Weights of a small GPT-style language model, trained from scratch on English Wikipedia.
Size: width 512, 4 heads of 128, MLP 1344 GeGLU, vocabulary 16384.
Architecture: RMSNorm before each block, no biases in attention or MLP, untied embeddings, normalized queries and keys.
MLP neurons of a small language model. Each row is named by its layer, matrix (gate and up: input weights) and neuron, and shows model dimensions 112-367. Each number is 500 + 25 x the weight over its row's rms, rounded and kept within 0 to 999. Numbers have three digits each. A neuron's up and down rows have the sign that makes its largest values positive.
Before each neuron's rows, "fires on" lists the tokens most often at its 100 highest values on Wikipedia text that the model never trained on.

fires on: " of", " (", " and", " –", " |"
L9.gate623:484533490508497504517529478514465495541490484523459502465518519522561520493525494476470460492490519514463501508503463487529489499502508470493482486528473536503464514513520476528516480498500492501492521508472500496501506509496465469477493451524472503447452468500492455470506471488492478498483495517551548535500501492488492534492455504522480485473483487519512538476488542502511515459495529497560476519487507491510495410501505477543499478532500482534503450509457502500500453485516530478480463512520490478480475497538508518494537536494492495490557497483510560500499509468483528509499496519540490509536518520475491490485537521494439504505522542503524501515490502533509477504518501484483491500495519524475533486529475488540521524538518487496500512523521516436503524492519512
L9.up623:506505495480492513491489538486479499500533469498529456439476499453572538474478471495509446542517490518533517473520463551469474502564497512531465471504470495527509477506524499517486489500513527524535470521520494494451455509481491452493496526464524560462513523496494482457490462504521477511506520513460481498478485467518494489494489501531547463463485518550527521533486500534488484492502546547517499517512512490534482471503499541497492511455474512506505504533480485517480493504548513461543466516554472541536517489486471518515513509544515508508513464531510519511525510496523483485574495526477468487554479526533534492478520503479499542471456507492498514498538514477502491512473549496469512519517524467488443553465474484485483460522522530490506508491497504512533510495500529

fires on: ".", " on", " to", " of"
L9.gate61:517521513532486523516515519444512501439530526580487520481532481543550480539465499522476490463459535496474515499511471545478475483485489495505494453474491504520476461494491517496490495545485473519509473452517532505491530526544486527521472459501534466436514524486485533511470548478516491501461461488494557518495530497522496511491464526445487511537495474522475532494539498506484455507484502518536460507532489496444470533482519523495487476534528462543508484524506487476471535491558514516500489465453450455469513501526499468503492530512476537507507503490522533509472526506510480520518538507477495507476501490508519518434454475493502492460529518489480541521467520510476498523517507504487489527556504518467506495504527449526537496467497492524502496528504525441526545469526541
L9.up61:504514487531528562519506527495499537517484546513467514535507493525507488544494529503493509521487543498503462482511555518511478475491504499504506471561480465535494496532534525517483533499476564506512503509534490515464499479503523448508471473492523512519521534490500484493493520498490527519528475466489455518497515541519511450479498501512497473511467499528433467470498524505532510538490493516497443528521559515514491504459543498532474481518502518491530518491485508476467520526490551465519525523504495515456483521528493496524432522429496515507476501489539530533480482496505500532523472492528523446506526527519505522510450528493508485479528513457535546501487489489517481539500489539567484490504498472515496533530516472537519523478501542491462482503540473512468467510519476

fires on: ",", " (", "F"
L12.gate205:495539465468489506548489517543509480530519467526453492491456482495514475496466475511512485498481483466494460438502498517523487469477536508450528511492531510522503510506468494520488453507505520459447504495476545493517515459511578506521506483509505480497493521489494528531509488525509493514503486464528545483535516519466521513518532436492504493499487517459473532476522457514534480468488453509506494525534505518505484477494500493492525506488472548503535516502544516471493491487476540502511498444502510506492541495490498479537518497530497488541533472523535506518490510533495494520496479480484504494493508478491481506481498516543477463525517551493473528472454483493457528520468495519494521455493541523496520532502516532496506499520487460480502482507547504513506484484510487
L12.up205:487521494499545520532504507496513486528524504530451473500499499480516515506497469477495505535499535497461490549487478491460450471477481482492521457498458494510480477509459531455493499491540461486515498505508453510533507473545538498502480491513510526506512503498451492507494552497501515469515469494490536502509450456477541559489506502511459496526526493486472430474528495503484500488510493469520482508496508516474493511481473485535502534562492500524504482475524501497504498498489460513515511495510485492513526503490498420504532520539516501564481428485505486472451516492460523534480530485492491529492495493545473505484507495500527471439455443469529525478457466485485485478516510494503480493510528523504499491520467544542517546461519580452508533502492506516476458473534523

fires on: " of", " is", " was"
L10.gate720:507526553500522530494487510488481462478480477511492447506511539510543466511486448498493474532508531506465499492454453492514484473492519466481503469536501483489503498508542493521474519462511542525487463496500492481509514515513488487493509492538500473483468537451527490525463448485500484520455510500490472482518491523470494490479466512529485476477466478483534523472497503490537484467461532507508479485458535509501476501498494498521510454502536507499460464478453484559466504453510467537509498456438491441498492504535533485469497532478516499496525539536482535491522520476528521539554485504516495516523490508522542525495513482533493540471451478478470503543508483495491501501479511464484477497512485501516467473500515524515554513520524484472532531521504515476535442513521518
L10.up720:484524535486504540458514520495485497490476483517476487505527532530578486511485512486522454510507489528522529511488504466533511464522495444507487449535458528466501537493539535503486468462498532530521503502486469470470471542535508492535463488500511548509493505476549538492479491526529466473504529508459495512556491473493517506468466499525465499494505468489566486476491492513489501456465503454508517501507523477524490530488521491467513475504488487466464470451481456482510514532525486484488476464511513493511511509499487487464505527516490532470498480534474541526528518524507503497512450513485510490516508510466521502498510479507485507483484502459477517485513467503462501533479519486495513484514499473473502507511502519474501531514534493462519498523515556507505511526505506

fires on: ")", " (", ":", ";"
L3.gate1265:533501535475471529486546558534514461572478477483482475499513520527470505494491499482468495519468469510484482512538501502480498477506500470522507482514539506507483503574476512500530507515487503489503471469548502472485451547520515532518481518523522512518519516511509502485463463475488521502506497514517468464515514504487551513523460488514497507513535488504454578506514495504467500458479533521508491518496458510507481486488496480477493481514508504490486433477512478490484505479445494515503505505491488512441510494488473514469515524515538484518469490438481473520495474484505487497470527485460488513519520504509513467515517519520480516463503545478513562499468485523485485478501498505485537456502472496480520496501485501516511524534474520474442522498477554485499470497466481
L3.up1265:470471511497495528478479506499506476549503522488497489526497470496475471525552481481483504466515497531517452481470493486535495468495527499487455536492476515474500527479511537463474520481509465500501525512546496500498526483482495560493505515473472540476475501518559483479491521528526494516510529558489504529480478526469519478509510518540495529532451477498503531542554559514494481502522520490519531463495506541522513450506480490500464524473493477456553500503452523533507539467454504511510515468515499517477518555448477497474482480512502518449464523491550507494518483478511480526525520480506508500511480512514490477494515553499464499544488486557473452501527526513494502526489475476495496478534510496537519466506538528477516535490493518469522483526516477508498509465505511

fires on: " of", " for", " in", " much", " to", " little"
L9.gate1272:509525494537537522476554522490456501521509455477484504527531521490490496501492506501512515488506488507486488502476473518481531516489450485459487516509487545462529534486515502551492497519468496516495476513520499496542501498491496484491432498491518485460485534438525518519474484481492483458506498525531533461503499499534472521425461500497517445493521497467502509481517508510471502485498497525522501508514487547499482452504520501511504515500513511530521499540442490527512472467528500512548502460451445456487497505520517489510514466492495472489515491479523494503509492501486477514514488511476542487470482489499517504488487505468490500488509540509502456517486480497534477500496554513509540492562517495510540516516489476513537518488475498500472499501497495470535478519500510
L9.up1272:490457486502522506534504511419454541466502524478493514526480526534501465537499490509496536526485527505502479530512476551460502494520482475463511509481428535490489513493515533540475463547462465532473496499542540463467474519468482481510482543514524500489495489461530503503495504490476506424494512466501496499494525497540516540500481480480496482537475510509522493489442489512478514497454584509532496494503498506541498483523530500502521465478481497529492484505485465505517504526505544502521507510495467493486532496508504551484479511512515529497439507483561495530477509500499506501536490537508507477486511490504488473527483510474491481471513516527503496500497473504501492484476476511486516525521503499519510488548495501496548516497537517471488498513461501522517488492522479

fires on: "-", " of", " with", "p", " from", "M"
L9.gate496:500522514481534515466518540473486503517486473524520460458471493531465520492527482486509465516540469534457511518506516516515520513499490461501522481485494492479484498485478521472482517506486486489502488496502524521554489489457482479463507481480530451455467540504526502535494449504508519532499472525543516497494484504446469492509492445498469489493459496473532514523518496486490514492527540495491505560479553507534494518490481484454460469543488475551516477486459477527489494472497512442476492521549464469456568476540485504515486498493531526493508520532459511494478520507533490506495525482486479494530496489536513481515498494517508489497512505532489510466544509516503522502478529529529476515493477463463530520482489489541489529505455500472515529421508535486489508508498546
L9.up496:520497510458478494519517544521551463510494482485512478511491516556524507516507535469507530525542450530501513515527500530513522475493499512491523467513526474475524503496488516467494497511485493517521493524504491491477516489493512474487484499539530486503453504512513493504507472530490451513456487473453452481533498541428476495439507506546468533484463486494471502513487510526505538500452505489506519503479513495505490557489514498454479511490488494476504478529479485541480505513460538443480486489506510482477515492498546498497468598486509527482456489529513578516513476556534493505494545500510499459537516517542530498542487492469511499488486485463496501547503482513522528513511538534545489509513491488499505467499491444528492465499498507484481518490467516500475514497493467

fires on: " of", " that", " to", " and", " who", "-"
L9.gate1284:486511485471473515504526486496521480501546474521479506509486505494518495498481514480474495503510474506474498503474488525498514484488495477483466522476472543507463467498536536486502499497520463492518501531509497481497503485510480474495460490498497453471499494483512492498456494509457485545463460538510530507491459485499489534470475504409489519448489473508509569508443503506512514521514512515528510508500486514496474490524480461490543473514515459493469482515506488515511525476482516479500512470463493481463503536515485505474494502448510495477530513469485533501453502496496500506509504486464489522517585501539499478449537480460429473505520517511474454473496478529506535500458479458460516478553519517510500485484484470540546520471493551473477490483507505477490514495501518
L9.up1284:522549502535487548512475495461549583500514503525525469547518495467506475542501478473497463527535524481478488472496483553502497508470508470503485428489452537502493533503502516509546477462505494464522499480507478487465506503491515534520477516521496535514537490470500516501465503498468511508515504514476515524502509522523538512513474482500492483502526490475475481504552509568558442494507528527509477506476510474505489510511470469527524515486496475422522479493498521518479518507518517504509553526471505487508513504508534496509508489503525527494498468487539479517503497503457490468505456482474490519540512460512494457507500512496471511475523504564526516467497523490455531515500489496474508518498494514491517542551500508502518526483514501520445512485482542459452522472543520

fires on: ",", " (", " –", "—"
L10.gate444:494529488494519495478505575502460494504448464518531472504522490505508500482502538473487467475505503523471531504511513527504484475467496487549474538481506498498529509487528513468498534500507456480491469506513462463525493487519509499530512497495496507480458512489507458517489496515487480510496482518540510523500474498494449518529498477514511470480502499506477553495516502510504520464534508501526498518490477514446521466514500523506472523520483523521440469494436437517518503466514510526493517549521499461487483504496524471540486502507506493471487538466529491475455537453511467500554485481521499506487533467503551502472494491473486471500528508504487498522481513520470500464516552527460493464502556448498523526484507503549502463473451475535484524500541551475507521483478569
L10.up444:432519475488525539489499534509507490485495482503524454488499474503516496492504535496497531519492508497492513516504495519489497507473474517522486495531479488471486540476559503454510527506483481511489486515492473527536477491539499483494530558486506509523490494496454485505530484499518489485490505519496482487507454502525459469532502472515537487516535495464533553471487482440528549453552497502499504541505545507465497462515524480487501547530524468530527493495491488520487481488489538524538567497490483489505527477494520465497456507514517520508519499494505502496435518492502506484512451486492479499482511523517537523487544508497480479490499498474457503503488516541495468489454526556466480495475539495530506535485506509485538503447493534522508488473553566482535537496507502

fires on: " of", " $", " to", " about", " least", " around"
L10.gate384:530502517490514467545559501492446525463486439503527470519481535517504469498518463476484515506519539476501472449492476514478506522503521477466466514522490531493483510477504507508500481528474516491491513511497515480501499494523476521532489532475547509494486573513537498500475443511469537497513514509501472508509477464484519478465522511511465485492491496495519496479515495472526532473535516566520476503478495469496522493555496478524531502479451497565488438472502424496494511470507493511524503467491477525492500515517506512495515475491493477515472475503508501505471481474484491519519451498435510498523496481531500502491509535503536471494471516525479495542505460528487502483501541459480494498482505513486484463497519521500525536489445510455553549523495495475495490484469560
L10.up384:488535460467525483514516500520499551510520480547486500503464468489538509482530466493528530513512480482527437511490484535453479477476491489512489499469514487502475503492451518461494497478498503474506513551517505486467485500498501462520520526504508513487499540501545511469510556491499526503491540455478500473509467449526547487425521490505485547508490507508543505498511481478554527536518504510509517500446533480476508500538492483517443522520475501509478461508482512523481520478493488505517491475513451510467549513480526475439486553499499553472505481496492477496531515513529498536507519477489490515536467503489493516484477556528462509490483472484469513521489501525497526497520553493530509461494472490482477448496492471496454526520500520510494524474538509499485510469471531

fires on: " (", ",", " \"", "-"
L12.gate175:548491515492509468494473537503473517544493476516468466521533508514509507486483523523481498525513515479514483493505498502507461501472468502501494510472548521518491538504511500449496482506524458494498594456512508485501498495460508501479490477535509521504495497506503478489452484498569476527531477556542482519486469477459488483531540461464495475475520487464487483519522468507522504494502467498516516533491531481495512520527510493495470490557549536459500490472526537524514485475519500482484498496502452491484535537469494541549489465517511496494504511487467473502494483533520471498502485486530537500485492521516493495485465534526470492500521514487487515435472469537471510451532511514524488502526516505486512543460462502488529463490511479508479439474518507495464510484519509
L12.up175:507486465507484543495472507507534505511477476539470521511522506484490511468504504488497514526526517510478488472482455534511500517451492449478493458558492496515502516521507522494512532522502510487470470512466506519530491422510534543498520481491549462486476543477474505493502529487491504479459479504527490468527468523474518519523476473495507493503501501478501444497487476524493471458552449489470465500505492446496520501514487484523492515495460504554525482505537505467526584453480486444529505520526471484485500533522552487489506504509523456491497456497506509485496493488460496486452537520492488542521515528530509504531495501503471474478525481506475491448519480505536480535481529528506514485517527530524540529499488533503531524494496492521517478483525558492491506523521526

fires on: ",", " is", " was", " to"
L9.gate846:512519481526544505477508506514522549477504465495488531500518513479534462476499496487502523470511473498480498463469506496485518494531486489495524455473513528496496514509557506494464475449499553456518498476510530508565537515513514501491501496515516467530484545478473496559485510518510507514483524506481503488504469504500500501477507517450454480529498503466542467478491493493527488481491502519519493513520535511502502501487509504537503515487455530512534449497448465512490483495525500508542435488450485476458531534500498507522464530499441468537507540452500511479496540522528501501520461527541517500501525501527506488485520517512488514518464512486468509513496514532464514486529503498484496524524543461494482499524451523517513471493454463490510492480530498502502480465482504
L9.up846:467529501493531502475529513526522504513515515483511494533479547513520460514484493508524503532524504523526532498506533516510490489522538499516527498514509528500546482492517483500509473471488499541506532482553544500528494525499487486542493538550484487492554484500515483471528487504543511466520535477501495461490521488516537515466462512511532485495481494445520525441457506497491520434490491538491494518492474490510502504523484507498475539499504482471473504497481519520516503488499522572513499487517522502537485505476508473499520489462525528518503480502498506507537502481474473503538455496515526512539508492489486490494493515528536514538498502521464513508508530515517522521494520497478520495510490468519492484481473514511452491490453499506467518460528523498529504524505503